python train.py --init_std_qkv=0.0361 --beta1=0.95 --decay_shape="linear"
MLP neurons of a small language model. Each row is named by its layer, matrix (up: input weights) and neuron, and shows model dimensions 0-95. Each number is 500 + 25 x the weight over its row's rms, rounded and kept within 0 to 999. Numbers have three digits each.
After each neuron's rows, "fires on" lists the tokens most often at its 100 highest values on Wikipedia text that the model never trained on.

L10.up161:533477490484501527486509495510483486511483464521502517501502544470491545486520464505563510540501461531505531500450523476489505545499495498512508493511527530460527500505482498533505529512464468478503480486477463491468501452506527475478543488495510515499512513518512483526490481507523455511
fires on: "a", " R", "3", " Re", "L", "2"

L4.up201:458496476499518497508531473492498491492511498539487495520511513461462485476511508513515509488496500447517530504519496552480479517543465462462500508539479503524449487505486487518515480505487498488530534563497521457493505524490534514502502480502492476447488464523450474500531499534528500503
fires on: " am", " em", " dem", "em", "im"

L11.up99:508502518491446526521517462504502506494543502493510489524536486494515490487530507537440468489449521537484491495524507467521507470510496536506479497446534471480452503529509517524521518480497508507477466496479500516478512483512510505500507497489485469517517512456536509515520525503504498511
fires on: " the", " this", " The", " no", " This", "'s"

L11.up173:512470460511504462527511476528478510488493466495490509526531508499471555518486505492522459496537492495528528489498479478484511470509460512514477516495501533476522457547473475555515449500500523463521527464516474463494513474526487482484475499499514497494548465476467527524511492503497523514
fires on: "is", "ic", "anc", "re", "ig", "ac"

L12.up153:489529478520537534497552497489495485478520537530523511543511521509520460491480501504499539454514525551512510494512487516505448519499521459509482538470525488456519538551511482508490516453490525486457473552469480500508443520518515495481507464516462510441479486486521517491518492494480501529
fires on: " R", "r", " round", "en"

L5.up212:465500487483548496510475488494459534499481501434513506445505533545487504496541481506511507496521473485430520527525494462476468490528490502489491446536482524507487499467490471549542485488516519512488488505511500505510518497467511508496500488510495479484528453564493496485496513496440530453
fires on: "s", "es", "ir", "ate", "em", "ect"

L12.up382:501513513513495465504469504514489525554485473498556490483497510483511510475478518519501495499503518484550540510523486492487500489482464538519532496497499487489512465521483480556470467498541500513489499463475492493516510487514491492485492488471461467489508499498437506512487555518549541507
fires on: "ic", "ang", "as", "anc", "ip", "ul"

L12.up4:483488464517443483491509505481509536483498534494464489490569469501442517495482485482544527513492528484447453482475524523507541483498473468548494516481492487509537491511489464522529527487488532431484535537452500494534487495555513498500493467511480499487539506493464458514505471529518524502
fires on: " r", "ar", " b", "y", " st", "er"

L5.up300:579479500524538512460462458488520475461505495550513503456460496507490508502504543488526575522485502509487512503518499499499496506514519530502473494495511488495509502466473492458501464477471500499477493476505514479526515508512493544472536493532504484465478504500526509475461495479485459540
fires on: "\n", "ik", "om", "old"

L7.up64:467502489511510490552472486517492510500533480542496481485493519481519491442513481523514453539520494502503491494501464481516509487543530523530477514515518474532464517455533487454502523459501522518471505535495533468498528512532493495511501480540491493478500491535518532487495484524532487472
fires on: " and", "if", "\n", ",", ":", "ric"

L7.up89:477495512465458501458482509482498512520513505528469542546473526492555516496507499464480534483479538501530490489523484486523513485518467479470474488553466523514520443494519506499500513483501498467502506467526505497469471479532505511520494442489498492518471505538476479535520514485517497524
fires on: " |"

L5.up103:496473501478509543485485471529524473529507497547491510471473468490458482502477487454514498497506441484505519500500506519477495519519521538554508545487518532522498435498476509470481524492503509482504484492460498508470513548504513474498504503524492501479478547493505466457508519522540520539
fires on: ",", "als", "e,"

L4.up365:524520501494510496501495516465520502505530509538460548491475501501513514483488506531535537492512490465516497469491516479477482468489471477505475569524472512522505469490499543471541499479472499489472512517554484480496496468509518554478547520457523498509549519496491496503479517494483460511
fires on: "O", "o", "V", "g", "G", "L"

L12.up108:535506547506485505538512478485491513525452455524532486502557473493476527498512543458510504468459469509522508460465500472501520505541514549543473553474487507520509522456469487479521498532547514494488509532477491527513529499497516465524499556507511530487483529490442475465496510501504512512
fires on: " K", "K", " k"

L12.up257:512498487560499493525514517495511501490512504532520476486518535549529519466510516509486489504504459486558503479531475504486494450493484537482520527507454480516496459485521502539541528541487511452521529460523477467483492472506529500525507551486508535542489434517456506535504527500521446483
fires on: " (", "(", "-"

L4.up52:531516499523475491527494508512516529531544490494546486539450513479451475501520537500477483546507483516534514503484482460483523496461548518500549498551502502545494511461535504508481471475488505493521523547475482481535478503474492489523495508543495456522509486525504504495529512559510490524
fires on: "y", "p", " p", "or", "el"

L6.up312:466492497501454505510445535539480503540483513514481530478510507470514511481488525464504523523501522503505465487484501484501502484534497428483506472537487524494486521532492512564517507429506489479489515475537472498533518513499513530524502458471495477475495484527523525475522500507506493533
fires on: " |"

L12.up232:478467528519531519490479539488491455460504503543486484485521497511505496484514529502532471515469495534517466491484494495481526533501485481540476486511475497519548480501542503477496484484452492464516485490458473474570477488535447451490504460579511533492497495470484484507500509554536512492
fires on: "\n", " p", ")", ".", "'"

L6.up20:523515486499498479502494455460435485514532532471480503476521538479478529468549525489470514544484481491504512481514491468491530519526521474495515517514495512506489512479490492544514495541560513435497480502517514516447476481502546518443466511525513489518511535484532533445492513516513518526
fires on: "ath", " public", "l", "it", "ar", "el"

L3.up250:471494455520549503494497478481535487526523481495546533467485472515503509448529491493445504518477496451516514484492529522507510490462506463515501501499502549505487523509540522482495471539496528425468532500498496507483515526439464491497531481478509453487488513548525532487497479495497473516
fires on: "el", "ess", "ent", " leg", "or", "arm"

L11.up107:495467535503466508487486517475478505514517484513494526501499516501493469509497551493485471482485519501498518523481535537496489471482544521477554459488469497532461464471508511487490517501496533509504418528516493442495496486529475499479465469512489489482445491542522507496525533515534519499
fires on: " med", "p", "umb", "ob", " a", "ip"

L10.up265:516490514501508501488525466521499518491481493518510454526522498480485506467519543482507514460527490517449529504535516505504475540491523476490534491506563477494523514498519519529517501498487480526458510445479489496536502504525490468506504492469497499486524500482529451482487528508509470464
fires on: " G", "e", "t", "ot", "g", "h"

L12.up379:495497464522505520488487497554540475521484492550519503522512471483525487494469517497526486499497444497513508529520483547470504474477485529503502468511502506465512484497492516528493493543528537490498503515545508507502520512474510486523518501482449516513472540487475455500490543472498495510
fires on: ".", " which", "s.", "s"

L12.up50:505476521487517534478486520513501549485530487520521485488543510508533472443533533488468500486466489481491502511518455464499454539491537505510548513525480472498545492465475531463506529495557535514479486485508535470503508513552476467502509510477471472493451512486520519472506529485511507459
fires on: " t", "he", " T", " we", " bu", "c"

L10.up72:538515523524477480530504504497566492510474501464533486495437466507492477459499516496496550496510467453455493516528484504539464532478500529519502455550467479523499520470515516506520501488477521457529438513487483505474544456482527493537506502456463525487540508482511475498508513468484536529
fires on: " of", " and", "om", " the", "n", "outhern"

L11.up130:505487483518451522522492507469509520503492511500509491504548523439525490475504530494490533476467463531470482498517486498505508478579457470559521470452468541495466439481486507504534523499471486542516477483472489523469491496497495512468512491518446510537508507508497473529446477478532502515
fires on: " the", " a", "A", "F", "'s"

L7.up47:513494537528509468483510494488482508519511502515502463478491452474541477490537496473536528536481479532510486505494483514482495515487536509534500467468465495529513506508488508463492452527513518448512521517480449488499542519444464469513501461502532490452493487499489466518469477512542497480
fires on: " all", "it", "es", "or", " most", "v"

L10.up63:503460479493478531461470467501504536512513506500506449517541499464476498513500477507465483542537492467475512493510496492509520512476467487480489497494501528488525496505495511527551489515485488525482510471496470471521473474507447487496565474471496527542504496520487545485507498506535482466
fires on: " G", "c", " sec", "g", " app"

L12.up24:507480526548474525510498511515503513502491510474521514494459501520457493538516515499470526502503451545531495502490487535434494520530523490519491510456488491478501484515495491503538496474494513501499516491486475474521486478512519486478480481529512530496507491506495453545515457485498467511
fires on: "c", "a", " acc", "ac", " an", "reg"

L5.up12:530492503509496490489499525491524537484519468488526467503490515453501485475471450527517497477485529448498503501476536471495498490502487506486546511498508512509479518545527480501493503483489493476509502526547518524504499493535461498509479554533527489520501470480487533489540493495559479539
fires on: " =", " is", "otes", "\n", "re", " was"

L6.up346:490451507503499494470500531474444491500525543458489491496505510505509525506501513484471520498513494519488559488506487551444463478471486454527540541512484518488514482507466509507529521518531496543494500490467448554506535498514466478549495464466504499508499541484452483523489514529533499495
fires on: "in", "it", "i", "ac", "ec"

L3.up174:483483531460477479529454440498473508491535529451507530495493490498482482522511518441506528523545492495479508507528503548527510530485513453474465509517475452479510499496478521500509525510483460496466532507505519542477506476544477499520523506476468486476565514535525535526500504483521519516
fires on: " Russ", " Californ", "ov", " Bur", " Washington", " Port"

L10.up55:510505512541516460485503534510513517500538494487467486501485493504553455510430536491472499497493498522465486511519533503502524478481518481512492520487538461526485495525524497502502502526452505508496527435516472468544455513503507456493483521511509543519495518493533486480468450528492488481
fires on: "d", "t", "an", "anc", "g"

L6.up377:494484492508499522501487520497513538527505482482497481473499446515461446464455499509486495487530526504504539517477481468489506510528492517535503512527512529508472532522486448526494501517519529489496500504494496525534500424493515481486527499490580533457504520500483547477531468488523469506
fires on: "ed", "or", "ro", "ect", "ur", " up"

L11.up215:506525525527525521482489508465477515466521516538471484518496531475499514527473504464486518503513519488512514459507476533542489478484513481521489527503493491476488464490506467473510535466488545516467498512510481504488530534492520494463499506489510497559498487499490526523481486506484525500
fires on: "A", "m", "O", "D", "/"

L10.up263:503501486501520502464503504566487521512495475513477482498520522470519521480557509438493482531522497485469518501466487462497528517510495475487488501512477488532447494458510454502462544495514547510494476481487472501524507505491547502438452520483482491508541515499506472482505497494487490516
fires on: " |", "p", "al", "ant", "d", ":"

L4.up290:517496503464542513497502491489515507536450514480494502469488486473515484473482514491486519492512477530541485485505509530544532475490522558533453516528440475465521479522469489482488510444480462483489479505525534516562482504482490497483493480473520516518518494497512536443505516510556482490
fires on: " t", "-t", " right", " film"

L10.up88:516526477446456451500447496502497454505466549474473488510513504461483508468536453483503511481496451533506549496473437557531500475488494516465493477515519505495470518499465559517483519527491517510487518489512499492513502458523569505496521500496489499475505455496470461527502509454469514484
fires on: " of", " from", " in"

L10.up292:532455529491497536489460501469516506464474514475518492529500501476482533463557461491519540492515491539468509513493534505491494504517446529514473505467508514496472474523477530501560485495439534534503494528463540500514506512514522513499490487494559507515501522517478484504482525508533517478
fires on: " G", " g", ".", " York", "–", "ones"

L7.up228:487476456484495482522490546471497531485521487516557446479564501437489521500503501492463463468512467507502496460494547470515484456525477491468544505512499482478529467490493498517529492473486489470503494503450494485503554447507528513542504483542500532484465501483491507534492491502468510511
fires on: "in", "s", "ers", "á", "er"

L4.up136:474457460476522518483507457525461470458505474481474494503504474537513509504507491521468501511509513515519492520497504466476467495484496511473513514503428471476471461518508487506471474468509539538490527520527491505504516484505543485531521516543497535488500467471482487506483471504481508523
fires on: " long", " well", " such", " known", " ent", " educ"

L10.up381:516478464511513476465466527514498507518477483539535522525523498479495499498488492506503498495475471523521476449470442508496514498483471481487472523538509532492466507496488518499512519515467439502479527459504497528498516488535506519491508530471465480473504507539500449499486513536476457515
fires on: " H", " Col", "H", "ess", " more", " h"

L12.up203:499489479488499521517483532531513519503495484486519472482516513523529523484498471509503500575522492473522495491471484487483479511462494479498501531483513514476489530484511477501515528485442494491501468458435509508477499475552517509511483495486517473514508508461506516490512513503473477496
fires on: " m", " an", " bl", " ro", " M"

L11.up298:501510507499481499491479509525518498473511542519513519470541478520535522447499477513507483477458502498535556465455527494512498526485500508498518527516514513488475492517535489470518499488465494509504511505492510499559517476516516464564468537523481525473462485493494485460556494519484476482
fires on: " p"

L5.up310:509456524508492497497490494513483482469493473473507545556481486512496481530519518482502513492516518479492493480517499539504472493527502492545508498512496503494485483508514529487538470473517480504483488460502510472537497492510525467509532504508447560583505481495516473523526552481445451517
fires on: "e", "le", "ac", "c", "A", "R"

L6.up183:537469514475493468479447489487470489531510485513527454552473484508477497498510516526475512473517461512469537509494504497502507481527489503493531465489475505531491481505466496491491500527453498526523496500488524478478554538501495519481485490545494523491470481471527473531511478510428531495
fires on: "ly", "he", "aw", "ire", "ian", "au"

L12.up151:518503482552518485508428497473491480472529449543534460509503491510530481505496459492510509534503474475523530475476485511514467461470521493531527506513484488513510499495488486467495523515459489534500467470504527481497516473482511527503495448503536474518492463485538499494534539497518448482
fires on: "\n", "-", "/"

L11.up304:470527482520514494508500552466505494477474517513504509460520521495502506506456553537512477479483494558509445470481473504527461531514537486459516496494527507532498506498536515462491475488504498527522472472504488500480485502490541502486488492475473527514514465459540438507554477517489461446
fires on: " m", " b", "w", " 2", "c", " 18"

L11.up343:511525545509490453505470543484475496480461534476482511464523518535482480501488484566514499499472490497530472480467471491489506501543478494486497485444481482459507476476499508456506463463503520503517474527461517444552518527521517440515516491509485514518511504481481454536503452534484493477
fires on: " b", " s", " k"

L5.up39:483527475513516470516471513497507528502548489461512515522471480471496507516503472526519475525500523559513458450454496497541469501504496480512476487485480489524473477463522546527496514487537534520497461534522536532477464470495474508545512476489544500505488474528501521507498492506489503536
fires on: "ast", "re", "ent", "ide"

L5.up175:441557490490549490514494483474535491513525532576474545487493526466505505533497503510524549508453484494505485468530519503531491543460508501477518510526503514492491476516475505519446525477460486500523522496533505486494457493484532485510495519497499496555481488470528462512498546498519495512
fires on: "ou", "e", "l", "um", ".", "ic"

L3.up103:517471495514473511525473518477465514496487483497504543466508496510492522513524433476503500551458530457484497462535518526468526507520486483504513483525528491528501473449534496511540554468480486478492510496475543519494481509518478487449495492529492524459513482498507516539493501441504447488
fires on: " record", " field", " var", "osition", "em"

L11.up330:478460502439459488543473509495482488490527499545515484510478519503520529510492531508422530441477474516496532512470521498498496478486491519470478529509506477503479465524493479498526554537501524509489474511561541510494514483535486512476470486467472496501523467445532516524467497530497500533
fires on: " he", " He", " they", "s", " she", "hel"

L3.up132:475509524521485494512493493476473503521447470526494460489523485495507490538524527521505499516534442483508521477503505521514512483511500517448497489523514510514552482503508486498531433523496488510489468495498516472466460512532503535515481523547483519487509492510527428501472502511494484472
fires on: "is", "ens", "es", "g", "os", "ades"

L11.up310:488540552510498511487493519507471521474500467437472521454501509485497526501507531483476496490504491502506508475464483490451532525490480446530491509470491491564503483481486507531535491496483493506506484473491498470506549501499485446481507482499516487519524535478526488458493505510478493478
fires on: " comp", " f", "it", " app"

L4.up223:521532492494498460549508541422503482445520485532455516495510506506466483480555517513510501521493485506520488471508486481460515496488500515520541537522498564524519500527513518508537483492501501494453473492478527469462515486491475490522465555486512499530480509500547472519493481500547511464
fires on: " of", "ult", "ul", "ys", " family", " en"

L3.up354:511535484475532435493508515513529486513513519497524489476469516457511481475512539484487485463502523492468514516554500576524472512471493504498502492523513493526525498533559506517490447516489525468473485485512509546506476481512461504470483490467556487514511489499519480499504475514535505517
fires on: "od", "ens", "id", "ong", "ole", "ative"

L5.up287:457532507475459454499501481524470506509513472515520475513498522489529530478514532550483488568515477543521466499503479497480500458493523507496506469534509466500511513488505476490528472496476461465489498534474515520562481503521498499496465552480533473475492466536514458479450517473527465524
fires on: "and", "ay", "ud", "ask", "omb", " end"

L12.up363:510509465427491547478506516454508500507506469505497476511507517473471503507522468527502529507497424527492509461502513511477483494477505474500512500491498519531498531469514466510507542519489524503499472471504506517520563493494451539520542503514496510506509523531456459509494491542486470488
fires on: " H", " M", "in"

L7.up321:505487510470490427506528474488531518507541511495531523492502522483511481496523483491477457465509465471503475489473473536508467488485532475477521524475501490528486507493486532489564474493522533498533480502474545539478484508486514494466505495472491482500481481478476520509444549503520497473
fires on: "et", " cont", "ot", "on"

L6.up177:512529535489502482492434481474464516526492520509487500485464517534506516467493508514509519529482509521502476542495508493453545512470510483511488497534526523497501468501492501499524523471527489472512498493519512507526499491515531526485522485478510458542494512516499516521508525508450502472
fires on: "at", "ath", "aw", "ull", "ut", "ach"

L7.up367:519532481500502466483472513507499483478532492487518497516429482500510487511489492493471491522491447523483479539490533535488506514494527527533472497572481547434466507495493514508498510566531483490461453493478503482475542509460489510500522495481534507522537527508516502514485493502527499457
fires on: " of", " to", "–"

L7.up39:503501500480486530549472484495522510496443535509532517494504471510494533438497534523476485500496459487471485491470563538454515506533480488478489515546476531472429536447461478522531487522525517505510522525487486508473484489514522500508501490460471521473491491516493519499466509449478510534
fires on: "ly", " K", "ely", "K"

L7.up281:495509481536525482503537516438492494533496478526509439504490521497514473483479472535487537499501519503477487486466493476454497509459522496479511517502523548515507494515489490506522517493513541517507463489498513465514478504469501501529480451522481527519510554422476535496514451509520457564
fires on: "or", "an", "ent", "uel"

L12.up161:483498489492490490470501501533464515490510479489542494524492505512490523467473513514523523503536453548510489480494490459496506482527502470506472504468516515478487492530491516519510501530516463508510497520491503507481523495533509495513487494535510477523514527495456498519498478523529510473
fires on: " conf", " def", " g", " eff", " aff", " exp"

L10.up321:529518467488462544444519511519470472501504491469515504491494531491507510489542549486530464527532443508477600483512476498507513505522476527497536506487474509504460510547493471506491510526488482548480527481516489458537503497507522499485489531526523471476526482507493499496513471501462506486
fires on: " at", "er", " of", "\n", " by", " friend"

L5.up213:524482507512503512489511475521462512475477514521554445505457490508500483484499512525491509507475526442485492511473529500458494497477523487506528464548482526530518528442512517500497486495459509500443509488475479526494521494490517493513512504508498484468479498555528501518510506460486478491
fires on: "s", "el", "yl", "y", "or"

L12.up378:472542481453536443511501471502507500471481505518493529523499476490524471499479507508475511541487491498471508480486479493502531531496432504492495500475496518488521512513473509580481480489521439478459512488485483514530557483525519515494511524507465453539515466517534534513525477529519512489
fires on: "r", "qu", "gr", "ol", " and", "a,"

L6.up194:485483481502543485493481488465533534568523501431537532507555513493505498524513532499465507501487520511534520521525485539494456484508493468536499520539535492488492532482513474500479481494521511508462480495477502514510451482461540476489497452483515541523525482511526512492477511473507515520
fires on: "est", "st", "m", "d", "n", "t"

L7.up261:505524488493480465522488469470502547521486519511513513505482533575535536513510460481499521484495527434523475481476511514511538508431481475506510506497531523519502471467489465500496500499481494478514490438521490496480479511489491535491539539560481529533486556459502541489535504513555498484
fires on: "oc", "e", "l", "re", "f", "ar"

L11.up170:481509487492493536532458502481562485498536519490519449522488537480525542529463500452474500483528480476522483524469494488470476530514466478523525498495524514494520513500493520533497523534509515487540497448459529486535487485503518503502502499547510470520474500468497498529512486495466494517
fires on: ",", " of", "al", " March", " 5,"

L3.up240:511491465479564467506537559501465513487513543508516514529474512491475509473481500497556487530450528471497466468502511505507470482480526495533513468510488525526527559538498485506517540525488497538482531495547526498527483516496527529522471530471476524489505504512513512541494479458512502528
fires on: "ie", " time", "tern", "otes", "her"

L7.up178:504480486509479485490528456500493467491478514490506548509494497494441473511524478510474541473496516478513557461482456508478494490507489480519497473462532524526513464511510517465517512450518499503543497492530495511440474490497466454494527504517513525517527550495521524519461491526523467513
fires on: "st", "ord", " rail", "3"

L10.up190:484515532488485541502492438464498483525516523476460510481480510469450522518530528523443510479436483525462519455519521480492562490480527501487509494481510509452502520486496476480504509474491488525483488499492486479534506496495540474505516511511434466495516482498525525519508523509479484511
fires on: " A", "a", "A", "our", "ou", "y"

L4.up242:467542484483516495513487495531509521522494562509522491480502425494534509480518493485521465535512480518483554479524515479507473490551480507438484494551493487523478499504468500504499503490500534512473512506469495500466525529517509447526479511498528507498463493535530477460520494493505484488
fires on: "s", "um", "ium", "es", "ine"

L7.up226:479514491515496509505485502490496478496451530526468439514518533488501521557465482533480507476444505463473486504489453460529464471500503505486503497526537494531483481514494490461499519521542547454487494473519515539519539508515494462466483470517507479525483496479510518499456461478558521484
fires on: " |", " of", " c", "all", "iv"

L4.up312:470480513488512499531506542500501469489514472548495510509491507492495491463482476545500472525503485478489463511490521490488485490460496497505508516513539507493539491511498520471475524498483507509474466438491522493434490522479523453512537493528511483475528555485503523500471512534534490480
fires on: ",", "4,", "1,", "0,"

L10.up37:539500505476464463464515477450525506524504529498472527498437524482498468505499522509519500525481509534504510493505486505462503527478476453461523516526467497465438499514459468500489511528532499490514456555447500490505471499534473539507489529541526485477552492494442499525495462507502463518
fires on: "im", " tim", "ar", " O", " am", "em"

L3.up56:470523453502518478530504504481492506495472519498507458527498481493541536520484541508512486501494487502514487504545537500490506485527506503499569512473514502531515471541530506500468471472505481514540469493520486481523470463471553490505467519511461495506496458551530503514480502480509523508
fires on: "ed", "he", "es", "est", "her", "ades"

L5.up91:531493478485504477501524508522448491508536466532538533513545496449490483512515467506491522470508536513514490499503483490431476513451532489509525512499479521492503514482486529463487505540460502563512476491512525470529500484508487514505520499481482496477480484534485489506523461506551496498
fires on: "ic", "ent", "or", "ording", "ant"

L10.up41:519442526524501550470492525500535505520492492480502525480497552504512492488477493512464517507496496498496535514493567513476503534481490485483449502464504545540517480512508483466519509525482518529539522473489491479528527453530458479476484550523509470530472514474496471493538526505489488485
fires on: " p", "pl", " pl", " ref"

L12.up134:527506480466495489548495492515499501524494538494541468509494526471499496490530514511455535519491490496455445491537502513509491502523493478522514490553516526499477453494555527500511520455489507494469488495531493498521482509521530522487498509507501483494504448494467486535471473480569488489
fires on: "-", "{", " [", " '", "[", "/"

L10.up378:526489502483513484513442462492488541483491486523506501468460510529482503510501503525494513509512499457485503523471514482490514534511531477517462513501528487498530477498516499541424505473496535501526474474499474458567489479522492503492460501476510437539513488487481471481484482488462485523
fires on: "p", "ol", "r", "ag", "d", "al"

L12.up357:481497475471446519495503511497510542519491511509524529485545466512514494487505527522482515489484482483493460496548504548472492473456501482541514532518533517508508512487512473498552521540492461506512495451542489491460479492532496535476452508500524519534484470468445464534540515493512469505
fires on: "C", "re", " de", "e", "te"

L4.up74:497490496500493477529514521496558549538507528522444550476462501449523520441478510468451536510474466487508524489507536510536496481499511460503484495501498516537481504535466491514459542500524501463491481514531471501529502492501526500500511521502511463512491536439489516513485509531499523549
fires on: " |", "n", "ul", "m", "o", "e"

L5.up140:541455505507516487466487498476492502512521447461463471503521486553469496484516512523460471489494513540465467524542506491503568510513520494504534466469502511503485497504502457486523458463460553534489476497497516489479509542492440475506492472460512474521502487485485489504536501485488506515
fires on: " but", " that", "able", "'"

L4.up330:493558500535529495505485513503539492517513487469515465467442496480503508506488471509465502489495484489493546491478516490491523523506479450479508466519503493490503532518552543478516492526528511485510440520480533510529472471494469493512494490553494559510482439518498507559464471541502507480
fires on: "===", " =", " of", ",", "==H", " ==="

L6.up317:542497489531465474502517503518457496528532505488506529467544520514513539474496501514532489459472517503479504451499498535474476459482543529438464493503468510496500516504544466503529493533500503489497517502495495492473517489514510467494532513482515473485556502551488482474472515489510494435
fires on: " director", "ator", "ian", " ch", " Minister", "mer"

L3.up176:484527441493520513506507469458498468514466545504513501512467533479501492488550530527510510452517501478483465486475480466482517502512507502474468514489489532505486474470524537525514526523508487504483474472513489499512476461533483493486478545521573452488496450508473501467494507456498503508
fires on: "al", " =", "ol", " Sal", "l"

L5.up72:518484463451453479555478512493496536545542498475504550496507498544496518492524526490504478525500520529519484439464485453490511501517487490501502538487512509473487512490500466506461480470491499525501538528513508483517487508521531451522517511449547495491513528522483539527514508475476518533
fires on: "ul", "m", "or", "ind", "em", "t"

L12.up46:528530513467486509491486495483506502530483526489494459481463536459485497487497521490504452524498487504527521487517475504497472514527478500524482533490564517517514483534558481543472523500483498480473458506512527503484485471546510474505495480475567500489483478486496469520523484529497481465
fires on: " an", " In", "—", " in", " \""

L12.up102:509478456499514489535497460491543512462531501491504561459521519508441521498485468532492522461481508483533439510445476500524504481506505509508532547515520515481478519498488538480541487464569521513502505482459541472488518470523493528551486499458526488467542497497477529483517519471493471501
fires on: " M", "th", " rem"

L3.up370:534479511514505471513516518464519491522485534478444522475512540469440512487477502508494444507494457492497529486478500496497517501471530473506475524531487514486533484507487477449529499462464526494446538467509526496486500517492470549537517516522492523521538490530521517519462479479488455554
fires on: " a", "A", " A", " (A"

L6.up18:499470501468457519535469514488487470516493510527542529529453529502582495526492491519471477473542492442508514505474518484462518481510500531477489520534501480495516544452522491489531437501441478520525491523524499454525467505487500543544482489502460460495476483494490515462467496490483502493
fires on: "F", "f", "ron", "alth", "ra"

L11.up133:522503452450469561537504497510480467536458543478477519531526496524528480502466511465496501553477491500488480473517501472506532472461504524532475520520497509509468531454519522476486533508506526468483458503525514502474466489526517517462520490505506476517477485505462490455497532491489457517
fires on: " K", " M", " H", " W"

L10.up3:505516524531478573477479555476470503500498485522498495520493484476495481528472501490473480507533513482510516504465485545505462482529488496501448514435475492442504489496497527458538504515533520501531515502514534510477462509477498517500545475492463485510508498473487499520503502500538519540
fires on: " |", " a", " add", "un", "b"

L11.up171:503497503528492492476530504477549489478479488524510550478505511510525503526509519540506479527509475479474477494512514497530499508486529472492500499511542471527515489479513511503507521479474501549516505516495521540487465527520526468492480517484563497521525496518505499495510445531492481500
fires on: " M", " m"